python train.py --n_layer=9 --norm_eps=1e-06 --positions="rope" --attn_scale=0.177 --lr=0.00174 --beta1=0.9 --grad_clip=0.5 --schedule="wsd" --final_lr_fraction=0.0 --batch_tokens=[16384, 32768, 65536] --seq_len=256
MLP neurons of a small language model. Each row is named by its layer, matrix (gate and up: input weights) and neuron, and shows model dimensions 96-159. Each number is 200 + 20 x the weight over its row's rms, rounded and kept within 0 to 999. A neuron's up and down rows have the sign that makes its largest values positive.
A block is one neuron, or neurons of one layer that tend to fire together. After each block is what it responds to, as a language model described it from the Wikipedia text at the highest values.

L6.gate500,187,201,203,193,233,203,212,203,214,213,150,196,212,207,207,169,184,218,210,193,206,230,168,168,196,182,182,244,187,216,218,199,232,199,239,204,168,240,217,188,206,187,196,176,228,216,193,211,201,209,177,208,180,225,192,210,199,183,184,203,188,191,190,204
L6.up500,174,210,190,180,188,205,180,236,203,193,157,200,218,234,203,206,199,225,232,213,202,250,222,184,212,228,201,208,151,191,169,226,200,225,199,202,197,207,176,234,236,198,156,183,192,195,204,215,157,203,197,220,178,198,199,169,181,223,165,212,202,187,191,212
Year zeros and possessives. Fires on the "0" in 21st-century years split after "2" (2008, 2020) and on possessives like my, his, her, your and 's.

L6.gate298,198,203,201,210,170,179,196,180,231,219,196,196,183,160,186,183,178,186,168,185,228,200,174,227,202,251,205,197,202,182,219,205,176,221,170,189,217,199,189,180,209,158,205,195,209,219,179,189,206,216,196,211,199,182,199,199,198,215,186,156,178,201,228,192
L6.up298,189,177,194,181,224,192,188,218,199,201,202,190,221,193,253,225,218,221,184,181,195,178,246,169,213,196,195,201,226,224,214,213,166,204,191,171,144,172,207,203,201,205,250,186,222,185,164,188,192,249,217,230,202,203,219,197,196,225,169,190,163,205,210,191
Word-initial f-fragments. A split-off "f" piece opening a word, mostly right after a hyphen (one-fifth, two-fold, 75-foot), also mid-word (configuration), plus "to" in from-to ranges.

L2.gate14,184,218,212,219,173,225,189,181,189,214,193,180,201,186,166,246,221,202,226,187,202,245,209,220,231,199,207,206,177,192,195,206,205,189,214,200,232,195,203,261,197,213,168,187,227,194,192,223,249,210,190,196,226,208,201,195,236,243,213,227,219,203,210,214
L2.up14,186,206,222,212,231,180,226,198,178,192,223,221,163,172,191,205,218,242,177,180,174,239,209,214,202,176,208,216,203,216,180,197,212,220,193,202,191,210,202,175,211,196,195,211,183,182,199,212,204,200,186,221,203,164,206,219,194,171,172,200,181,191,228,184
L2.gate109,204,188,193,158,179,200,218,194,203,179,192,196,229,199,171,228,164,201,207,205,187,226,217,175,190,219,192,258,194,187,192,186,198,205,202,211,238,208,195,223,214,190,178,200,213,183,202,221,210,205,209,191,216,205,188,150,191,160,218,221,178,200,221,206
L2.up109,189,217,189,185,198,246,211,183,178,190,163,209,181,197,208,214,196,206,192,184,191,186,208,248,202,191,200,227,196,233,191,190,198,222,211,202,263,209,207,216,224,154,161,253,191,192,213,200,211,201,225,201,206,222,223,176,200,201,225,197,181,172,223,209
L2.gate151,200,227,185,163,208,194,177,188,225,157,195,210,175,204,218,211,203,174,202,185,192,200,197,210,221,221,239,212,230,225,195,237,217,176,184,177,207,181,170,204,227,163,167,214,177,180,229,211,214,250,181,199,208,183,204,217,182,177,173,167,178,159,232,181
L2.up151,204,193,188,190,175,236,180,214,198,173,195,184,206,218,176,237,234,214,188,183,150,200,202,191,230,197,176,199,220,212,217,182,214,187,203,189,215,197,187,179,195,206,181,195,202,149,185,210,192,191,157,189,185,232,192,185,175,216,211,181,212,187,228,232
L2.gate159,202,212,202,167,196,182,181,207,163,204,167,218,208,181,180,185,217,179,188,199,210,210,177,192,207,186,187,177,222,209,174,162,209,240,163,216,172,186,221,167,202,193,164,213,191,201,211,216,199,205,226,185,227,176,214,238,191,215,235,173,202,239,209,194
L2.up159,188,175,208,200,164,179,211,199,218,206,214,192,195,211,188,209,200,184,231,190,181,180,213,233,206,207,227,200,209,242,209,185,216,180,203,220,174,202,197,222,149,186,173,220,217,202,213,197,195,219,208,204,210,184,230,192,167,226,201,204,201,193,197,219
L2.gate181,230,194,172,232,199,179,177,200,187,213,182,223,215,189,174,219,186,168,227,205,190,217,185,224,228,192,209,158,212,158,234,198,196,244,211,179,208,226,203,197,193,195,200,147,201,217,202,229,188,232,171,227,174,190,192,186,199,240,194,196,209,175,164,222
L2.up181,202,200,189,187,215,227,212,227,184,221,190,218,200,215,153,218,207,174,210,245,187,208,203,163,216,193,181,204,178,216,208,192,217,240,198,194,220,223,181,207,224,230,217,171,220,199,207,215,181,190,194,230,203,221,231,188,201,200,175,215,190,185,223,201
L2.gate258,164,197,208,174,206,196,214,189,215,218,190,179,207,207,243,193,230,193,206,214,156,189,185,201,231,258,204,197,216,194,199,181,174,194,196,203,203,203,206,192,166,187,174,198,188,168,222,218,189,181,198,229,167,169,184,197,183,198,182,154,260,199,217,199
L2.up258,194,215,207,188,199,180,213,204,231,183,193,180,183,194,211,185,224,171,159,214,205,189,194,195,219,220,224,200,212,253,167,203,208,202,216,191,188,156,179,190,186,206,160,179,166,203,213,188,169,175,203,224,196,171,190,192,193,193,159,200,183,204,243,210
L2.gate261,187,186,191,196,224,216,208,186,201,146,216,191,204,180,204,168,193,180,203,197,176,225,209,196,200,194,210,210,195,184,213,211,215,210,193,191,194,180,204,195,210,182,201,229,236,197,181,208,231,170,226,215,237,168,190,180,201,226,204,220,179,183,230,190
L2.up261,176,211,198,172,196,198,222,184,212,213,204,188,182,190,161,176,212,210,201,195,201,215,211,189,193,223,178,218,215,231,209,211,223,202,162,224,186,183,180,165,188,192,196,188,208,214,201,197,212,177,160,138,165,190,237,180,226,198,185,186,223,152,186,207
L2.gate432,168,192,195,176,202,207,194,198,210,198,168,208,163,189,198,208,230,207,225,212,195,198,205,212,187,229,227,190,202,247,198,188,198,184,182,188,194,192,200,149,230,199,197,234,195,211,200,205,199,229,198,202,216,176,195,224,218,186,186,193,184,187,214,194
L2.up432,206,174,229,181,202,257,176,192,182,192,227,211,257,173,186,217,215,162,178,213,195,190,181,235,191,213,197,227,207,203,192,225,231,224,189,187,199,185,208,160,215,195,201,218,177,221,199,197,222,221,197,205,212,193,227,202,225,186,168,214,205,197,226,204
Mid-word "f" fragments. Word-piece fragments starting a subword, mostly "f" (non-functional, overfishing, thoroughfares, Krzysztof), plus colons after labels like "Length:" and "Qarabağ:".

L3.gate74,218,229,191,164,215,205,238,200,169,210,178,221,185,202,183,191,224,203,185,216,179,194,195,147,189,211,193,241,210,202,185,190,222,213,157,207,214,231,224,201,185,181,189,171,206,227,207,219,191,228,191,221,197,239,186,241,190,186,193,227,200,189,164,167
L3.up74,217,224,185,200,195,218,232,168,172,202,181,222,218,190,195,182,202,186,167,207,215,212,214,157,197,216,220,221,190,213,197,203,213,175,200,232,219,210,172,233,200,218,206,171,195,210,195,236,186,228,203,207,200,182,233,208,199,188,184,204,187,193,179,195
L3.gate97,177,215,215,178,205,206,208,194,239,173,187,202,211,224,178,223,233,221,222,186,209,201,179,183,230,192,195,238,204,192,187,201,239,215,247,192,170,235,181,192,195,215,206,188,214,208,173,188,205,192,184,230,159,235,206,215,179,199,210,205,196,235,168,190
L3.up97,144,216,213,190,198,249,179,182,205,213,212,224,214,201,204,186,173,240,194,220,215,171,206,182,193,202,190,178,196,218,198,202,163,191,223,189,167,229,217,183,172,202,182,198,198,152,196,213,180,147,188,253,209,180,167,211,194,188,177,200,195,229,201,200
L3.gate132,195,197,178,149,205,144,192,212,162,191,203,218,197,204,196,180,174,225,230,197,227,226,195,227,207,202,205,169,200,213,219,218,206,201,216,242,197,217,223,215,215,198,181,212,174,200,207,214,222,184,214,217,233,206,226,225,217,164,216,207,223,210,195,174
L3.up132,175,185,193,206,202,178,183,183,182,174,172,182,188,210,213,221,175,188,188,214,183,170,227,231,225,214,223,222,211,182,212,192,182,192,170,214,156,187,179,195,205,219,225,225,219,191,190,209,193,203,163,158,187,213,182,224,176,182,180,210,216,211,186,193
L3.gate139,172,205,178,203,194,186,173,208,221,195,200,197,183,225,204,214,169,184,227,183,193,186,171,184,188,215,189,189,214,230,190,176,206,177,184,217,180,216,183,193,211,220,158,235,221,211,205,213,220,191,228,221,200,194,181,201,197,199,196,174,189,197,196,182
L3.up139,193,201,237,196,210,171,199,210,220,208,210,197,215,239,196,200,183,202,227,197,225,260,169,188,234,184,207,224,180,197,167,225,188,164,213,209,197,196,182,177,253,197,192,184,229,211,230,210,180,170,205,217,211,201,183,196,192,177,225,186,222,224,198,191
L3.gate285,218,216,194,186,134,170,219,206,193,193,230,217,168,203,194,212,216,196,236,170,197,214,163,175,185,232,159,201,227,189,187,215,220,229,182,216,188,226,217,180,193,218,185,196,192,198,215,186,198,224,193,208,169,212,143,204,181,207,205,218,244,211,183,211
L3.up285,201,175,215,215,226,218,208,222,174,235,215,211,182,206,236,217,156,221,227,178,196,142,201,209,232,194,219,221,199,198,153,208,189,202,189,203,192,198,233,157,205,158,235,222,172,208,179,212,160,220,214,204,232,193,198,188,199,169,211,203,224,200,195,179
L3.gate286,206,195,203,184,216,224,197,213,186,174,208,193,254,246,164,191,191,175,238,202,202,184,177,203,200,211,180,190,221,205,233,223,203,220,221,230,185,216,200,229,204,200,226,203,190,217,189,209,188,200,210,195,196,228,194,226,188,190,204,233,171,203,192,198
L3.up286,216,186,169,220,195,194,191,201,187,170,210,208,215,228,207,196,218,166,237,199,173,200,175,180,198,209,183,192,209,194,204,225,221,208,215,210,199,178,211,202,175,191,213,230,200,230,194,215,227,240,233,244,221,198,181,238,230,202,174,212,203,174,176,192
L3.gate399,186,226,186,170,213,198,189,173,232,218,190,207,169,184,198,192,201,226,245,173,194,228,191,183,169,181,225,214,209,194,210,211,209,240,219,178,221,238,217,187,176,219,210,170,193,222,202,224,193,196,161,208,220,228,192,220,196,223,193,175,206,196,200,186
L3.up399,207,191,172,197,220,179,200,218,183,188,201,197,181,212,205,200,226,212,180,181,216,211,210,187,220,201,206,209,208,235,179,217,252,144,199,222,192,233,172,223,198,229,208,208,157,197,180,203,179,186,189,216,233,244,214,194,185,221,193,217,193,198,177,190
L3.gate426,185,220,185,216,153,166,185,219,231,207,202,243,205,216,193,168,204,182,230,216,185,173,204,158,216,235,201,184,177,193,216,183,214,207,193,194,179,196,195,220,213,248,229,207,196,190,184,234,244,198,208,233,203,223,180,206,205,200,223,163,221,215,190,197
L3.up426,232,192,203,152,216,202,220,219,178,149,181,221,185,177,221,203,167,219,218,208,194,204,191,195,196,166,191,182,245,195,176,224,214,194,200,218,195,205,210,208,211,180,206,217,194,181,213,173,193,190,200,202,228,185,198,182,170,191,184,196,190,199,177,205
Nationality adjectives and possessives. Nationality or country words and their endings such as Russian, American, Argentine, United States, plus possessive his/her before a noun.

L2.gate182,181,182,215,190,193,197,179,174,181,188,198,187,199,202,193,202,213,227,199,187,213,193,199,197,240,203,208,212,192,224,162,210,176,190,218,178,219,198,209,173,196,189,220,228,183,192,232,213,208,209,217,202,227,202,201,221,196,203,211,198,240,192,203,149
L2.up182,179,207,209,213,224,187,208,229,229,207,152,228,177,203,234,166,246,210,204,214,198,195,196,198,181,181,179,186,154,197,180,198,215,204,193,213,165,243,206,181,210,212,191,156,226,189,236,206,185,208,193,191,185,201,203,180,195,196,220,164,208,165,182,214
L2.gate191,216,205,215,199,176,207,190,196,162,179,145,181,181,177,192,214,232,214,178,179,206,198,210,200,241,192,180,222,203,186,179,211,219,193,177,161,192,184,263,220,184,203,198,187,184,202,222,200,165,192,206,188,232,195,174,189,200,186,215,203,212,214,195,187
L2.up191,210,224,197,176,216,215,177,181,178,159,222,228,204,165,211,228,210,160,158,212,221,179,200,182,167,224,188,217,198,201,214,211,177,205,166,210,190,171,211,211,202,204,163,200,239,213,214,182,201,195,224,236,208,149,169,186,211,186,192,212,195,188,231,200
L2.gate256,183,196,184,189,201,201,197,187,231,195,212,208,201,185,204,185,198,230,214,181,220,201,203,196,199,212,208,232,242,226,187,220,163,210,226,193,198,177,206,191,211,200,193,187,201,210,173,205,193,182,215,215,193,170,193,191,209,180,192,183,225,178,199,187
L2.up256,180,224,219,182,155,199,216,237,218,214,190,204,185,195,204,184,201,220,229,199,189,155,213,214,194,181,214,154,196,194,203,210,193,183,218,178,181,219,187,216,181,213,192,170,181,218,184,168,180,189,194,215,205,205,151,182,190,175,193,195,184,209,185,222
L2.gate311,167,228,219,175,214,183,189,170,186,178,224,213,230,178,204,223,205,209,207,143,213,202,187,198,189,179,186,201,194,176,175,203,198,171,194,188,177,215,201,187,216,193,185,218,170,180,192,164,184,194,212,212,177,205,170,190,193,179,217,192,188,197,212,198
L2.up311,210,208,221,189,237,222,202,234,177,220,203,164,205,208,199,221,212,225,174,187,234,216,189,183,223,212,172,186,208,170,194,215,195,194,173,193,191,197,238,195,183,188,214,203,185,213,248,194,189,196,158,192,205,152,214,207,212,153,215,178,204,221,194,192
L2.gate464,184,219,189,162,188,214,207,201,189,187,250,220,193,215,194,201,191,211,226,211,197,188,210,252,246,217,223,205,232,180,182,233,195,187,188,214,186,217,218,201,238,213,170,224,175,203,185,228,226,212,202,220,210,199,241,189,201,199,198,177,192,199,224,234
L2.up464,214,204,218,185,197,221,184,212,215,173,208,218,209,184,201,238,192,197,185,214,180,189,181,211,199,195,217,226,211,197,180,209,211,200,181,217,215,227,245,208,181,187,185,201,182,175,167,241,180,220,164,239,208,174,205,200,167,184,218,186,216,210,241,199
L2.gate465,200,218,195,210,175,157,195,207,186,233,176,223,218,211,197,172,194,202,232,192,223,188,203,209,193,207,194,190,202,219,185,188,220,204,187,192,182,241,225,182,203,208,180,206,221,248,205,219,181,210,172,235,195,209,211,199,208,177,201,193,186,188,196,205
L2.up465,178,233,231,209,192,184,205,184,210,216,192,200,211,224,187,173,188,211,239,188,212,216,195,200,195,203,190,188,206,192,209,213,221,169,196,208,175,240,216,166,183,201,174,190,196,245,192,251,171,221,155,201,197,213,194,179,197,217,200,206,181,206,208,220
L2.gate507,177,198,200,234,184,202,173,214,213,184,203,206,203,179,203,162,241,218,243,185,203,202,174,188,197,210,168,183,216,204,168,204,209,205,205,213,180,203,210,205,217,173,234,171,211,187,221,183,184,202,209,212,218,175,183,172,181,188,198,171,190,157,236,178
L2.up507,185,189,231,222,196,240,191,191,204,185,201,180,200,195,191,210,196,208,182,167,256,169,234,191,165,211,186,196,190,179,162,206,170,215,209,154,187,224,231,225,222,204,219,214,213,214,202,194,219,192,189,219,219,167,162,185,191,187,214,194,220,169,223,196
L2.gate510,192,213,197,190,230,198,175,191,232,204,224,195,217,230,194,219,207,214,229,180,190,205,226,195,202,224,208,198,179,197,193,163,231,251,187,176,199,206,221,199,208,213,193,208,194,229,231,194,188,170,201,240,224,224,232,211,190,226,173,184,161,225,177,187
L2.up510,177,201,196,161,188,195,214,205,190,182,216,224,170,223,172,181,193,231,249,197,192,205,178,185,192,155,195,201,191,260,133,172,178,195,195,226,191,183,208,145,219,234,193,204,223,218,210,198,199,176,203,219,192,213,202,196,185,195,200,195,177,190,168,220
Possessive determiners. Possessive markers before a possessed noun: the s of 's, his, their, her, its, as in director's cut, killed his own father.

L3.gate64,194,208,221,202,201,174,152,214,190,183,221,239,221,202,194,202,231,228,200,189,196,203,232,209,199,219,211,160,181,201,225,220,181,208,245,188,274,155,201,208,188,182,189,186,211,196,207,193,212,206,212,232,195,180,200,162,196,199,192,201,212,181,184,183
L3.up64,207,232,225,220,191,167,166,217,216,218,190,185,197,181,198,237,194,161,180,213,226,193,226,199,187,194,212,201,214,185,217,200,179,196,212,172,162,206,206,242,195,180,221,200,198,181,189,184,221,226,177,220,217,209,191,221,204,213,219,202,196,212,214,238
L3.gate85,199,233,198,200,179,215,189,207,191,216,186,201,218,205,210,203,235,220,212,231,185,160,203,186,211,203,211,236,195,208,208,199,202,178,218,216,215,172,173,195,211,214,206,208,205,181,189,207,222,207,207,229,186,200,185,195,189,200,192,198,200,165,178,211
L3.up85,204,200,209,183,215,189,203,234,168,189,195,229,196,153,187,180,180,187,210,216,202,226,204,217,190,230,216,194,212,216,220,220,214,163,206,225,214,229,162,192,256,225,193,211,222,208,229,214,185,181,210,170,224,179,173,186,182,216,219,153,200,207,209,222
L3.gate165,194,230,188,176,201,188,174,210,207,209,197,229,230,197,181,211,243,203,208,187,182,192,197,207,238,191,206,198,162,209,172,168,160,217,196,218,179,191,181,184,179,202,190,164,211,201,189,209,198,214,190,197,191,180,209,208,218,183,183,211,175,211,176,190
L3.up165,220,218,150,202,186,220,187,195,204,233,212,229,185,208,225,223,214,221,193,213,204,204,229,192,195,199,186,191,181,219,209,162,207,203,213,187,220,205,190,215,204,177,199,194,207,192,185,199,219,238,188,215,198,185,235,177,191,186,206,199,198,199,180,205
L3.gate194,183,199,207,195,211,187,180,199,212,204,192,201,201,233,227,188,217,180,235,214,181,200,179,200,223,186,212,196,192,273,172,197,193,215,204,194,184,172,200,202,197,198,179,234,179,188,188,189,223,217,199,173,194,213,201,185,224,199,168,196,230,171,188,190
L3.up194,206,198,198,246,179,216,210,192,216,194,214,220,200,212,158,182,151,232,246,186,194,202,170,169,190,189,165,217,177,202,205,174,171,178,214,173,204,216,183,223,162,199,230,213,202,173,209,194,170,226,169,204,184,228,207,152,212,249,160,204,208,196,217,206
L3.gate274,209,187,212,182,187,219,188,200,209,213,191,237,203,187,181,202,187,189,231,201,191,228,200,207,199,199,200,194,149,223,202,209,177,216,182,184,230,193,182,221,193,214,212,159,198,202,166,240,200,228,193,223,199,216,186,166,212,205,198,215,204,216,165,186
L3.up274,217,183,189,226,156,212,167,213,215,218,182,195,199,214,189,183,186,199,215,232,198,203,213,174,247,192,207,201,189,192,225,163,158,224,190,197,202,231,216,199,236,245,242,159,226,217,219,203,181,207,200,217,162,220,207,195,206,195,194,213,204,202,179,205
L3.gate464,185,195,188,207,210,182,198,195,236,233,235,213,194,205,211,185,187,221,225,248,194,200,225,197,216,211,204,228,181,174,200,206,221,237,167,243,175,205,192,190,226,205,173,194,250,191,220,187,227,203,188,203,216,178,212,212,189,201,229,172,188,197,182,195
L3.up464,225,238,234,202,207,228,175,225,211,210,220,219,208,217,224,228,171,243,200,224,247,180,197,178,193,155,186,193,204,207,216,207,171,176,213,176,213,204,232,195,209,199,215,197,192,210,205,190,214,206,174,212,200,193,200,220,173,213,208,253,195,188,191,247
L3.gate486,162,261,238,179,199,226,172,196,206,202,174,194,174,211,207,187,211,200,243,184,231,215,168,186,164,220,182,229,188,191,176,186,195,204,183,167,201,237,213,205,198,190,206,232,221,216,213,199,212,185,199,233,174,228,192,192,168,228,207,204,238,208,172,219
L3.up486,192,211,177,185,142,205,171,198,218,189,161,224,148,198,213,179,197,194,239,191,208,188,216,194,178,227,179,212,204,215,194,161,205,199,187,187,208,204,198,207,205,204,192,193,215,184,190,170,173,214,207,207,178,196,200,211,184,231,212,188,195,204,179,181
L3.gate506,182,191,196,215,187,218,150,206,167,191,204,175,191,202,201,197,182,217,177,190,214,176,217,196,208,180,234,184,232,226,235,190,220,171,220,192,233,214,207,206,190,175,203,204,228,198,207,173,248,201,179,225,206,225,200,196,194,222,213,239,192,202,193,159
L3.up506,233,194,185,202,188,187,205,244,188,215,206,213,251,229,199,188,186,173,224,193,171,216,188,181,198,179,185,200,166,208,225,206,143,214,200,199,227,216,176,192,234,194,207,194,224,205,222,195,185,215,200,225,168,212,202,227,211,233,187,214,216,203,196,220
Adjective-forming suffixes. Suffix word pieces that complete an adjective after a split stem, such as -ic, -al, -ological, -olic (metabolic, environmental, methodological, hydrophobic).

L2.gate18,159,169,175,178,202,213,188,182,226,186,222,182,188,212,168,201,192,178,206,193,201,204,190,208,227,221,192,225,190,201,228,197,205,214,186,201,231,200,204,228,197,193,200,197,206,210,189,197,206,197,207,191,207,189,186,195,196,215,214,197,198,230,195,190
L2.up18,172,199,214,217,190,179,187,219,187,201,206,200,206,229,214,202,204,187,193,193,249,158,196,187,158,221,229,196,157,213,224,182,196,173,195,227,222,245,224,165,189,183,211,189,173,226,230,161,205,201,188,186,205,215,208,186,182,177,190,210,214,208,160,166
L2.gate19,176,220,188,204,185,224,208,194,198,244,218,191,223,164,252,192,233,176,186,200,199,217,190,216,197,165,179,205,208,220,215,185,226,203,199,185,232,219,195,216,173,186,205,218,206,177,213,195,220,229,188,184,210,201,204,204,212,226,227,233,202,174,188,197
L2.up19,211,154,185,189,180,186,188,208,213,196,218,197,232,208,217,200,223,181,224,171,201,199,165,194,192,226,197,169,202,188,202,183,205,181,211,190,223,193,178,223,189,219,217,201,217,190,207,195,169,196,177,182,185,202,226,169,180,181,208,202,225,200,157,169
L2.gate41,230,209,178,204,188,236,202,203,205,201,248,184,177,201,193,184,218,215,195,207,168,204,231,189,202,217,157,171,173,196,235,187,197,184,215,223,176,182,213,208,184,184,170,192,205,202,220,221,221,189,154,188,233,192,207,182,200,197,194,223,199,183,182,202
L2.up41,193,214,175,220,229,167,219,209,175,207,189,187,196,182,188,220,199,189,194,194,217,220,215,205,219,202,184,202,153,206,219,192,173,172,172,210,170,199,189,234,216,186,211,236,184,168,154,223,216,182,178,190,213,210,201,195,203,181,181,193,197,181,203,225
L2.gate80,198,197,204,225,198,183,208,167,179,189,212,194,228,171,210,161,197,180,207,188,169,217,197,227,175,202,215,210,194,211,193,208,214,205,247,181,204,204,195,200,172,210,204,229,181,161,226,214,183,203,211,185,168,202,216,193,192,191,197,198,187,205,170,195
L2.up80,183,189,204,154,226,224,204,202,184,195,198,230,210,210,199,202,191,214,223,214,149,207,229,206,191,236,199,206,197,218,240,218,222,196,216,203,213,183,220,225,170,182,228,193,208,164,175,207,176,232,192,239,222,199,196,207,216,204,192,190,216,199,192,238
L2.gate119,241,210,207,192,180,159,172,221,198,211,226,220,198,190,209,202,190,195,244,170,207,235,196,223,215,201,214,219,173,188,201,170,226,195,203,179,201,189,231,191,180,173,186,217,158,202,210,190,196,196,211,213,208,196,206,205,180,187,261,197,232,210,209,201
L2.up119,219,190,242,217,171,195,224,239,191,193,164,203,196,212,177,184,182,194,208,174,236,206,223,228,219,198,196,191,210,213,222,210,190,199,205,191,190,207,239,245,232,219,174,214,188,211,159,193,214,199,197,215,193,189,218,185,197,204,192,217,204,188,221,187
L2.gate231,215,239,217,226,194,197,144,179,225,210,179,168,190,190,203,176,211,177,234,178,184,190,202,200,234,185,202,175,202,192,225,177,170,228,176,218,211,217,202,192,177,186,199,173,217,177,194,227,183,233,189,184,196,204,225,206,191,191,221,191,167,187,156,158
L2.up231,244,197,229,209,183,218,167,192,220,216,211,214,172,178,213,220,194,209,224,189,213,204,235,179,215,186,215,163,198,229,174,190,210,176,201,227,214,193,220,221,207,215,197,260,221,181,208,191,198,192,214,218,177,197,210,200,196,197,188,212,192,217,163,183
L2.gate362,175,193,242,221,177,182,173,232,189,205,204,211,194,182,197,186,246,229,212,182,155,209,189,176,197,240,193,181,183,205,220,192,212,217,217,217,183,178,209,186,168,194,195,156,184,225,194,193,206,164,224,239,192,196,199,197,226,197,207,197,207,169,174,218
L2.up362,209,223,180,221,188,154,189,218,212,161,163,204,230,244,199,187,240,221,217,201,200,176,206,218,183,189,201,192,194,210,206,195,202,209,215,183,182,212,196,217,201,228,211,177,222,190,231,191,227,186,185,218,189,217,200,198,197,206,209,193,227,237,192,217
L2.gate441,191,210,225,219,207,199,177,174,179,209,207,222,163,232,236,194,189,224,197,220,202,188,197,200,206,205,191,186,193,217,200,186,184,175,185,192,215,225,216,191,227,214,164,243,211,189,200,221,181,223,200,231,229,238,179,221,226,192,224,187,223,184,170,210
L2.up441,214,163,165,189,196,184,212,174,181,179,201,167,192,240,198,166,193,205,184,182,171,212,205,212,201,180,217,181,214,197,205,212,174,195,202,210,262,175,178,197,227,207,209,233,213,219,213,218,197,167,190,206,200,179,205,191,203,211,169,223,206,186,224,231
Word-final suffix completions. Final subword pieces that finish a word split into fragments, such as oz-one, turbul-ent, satell-ite, compat-ible and magnific-ent, in varied text.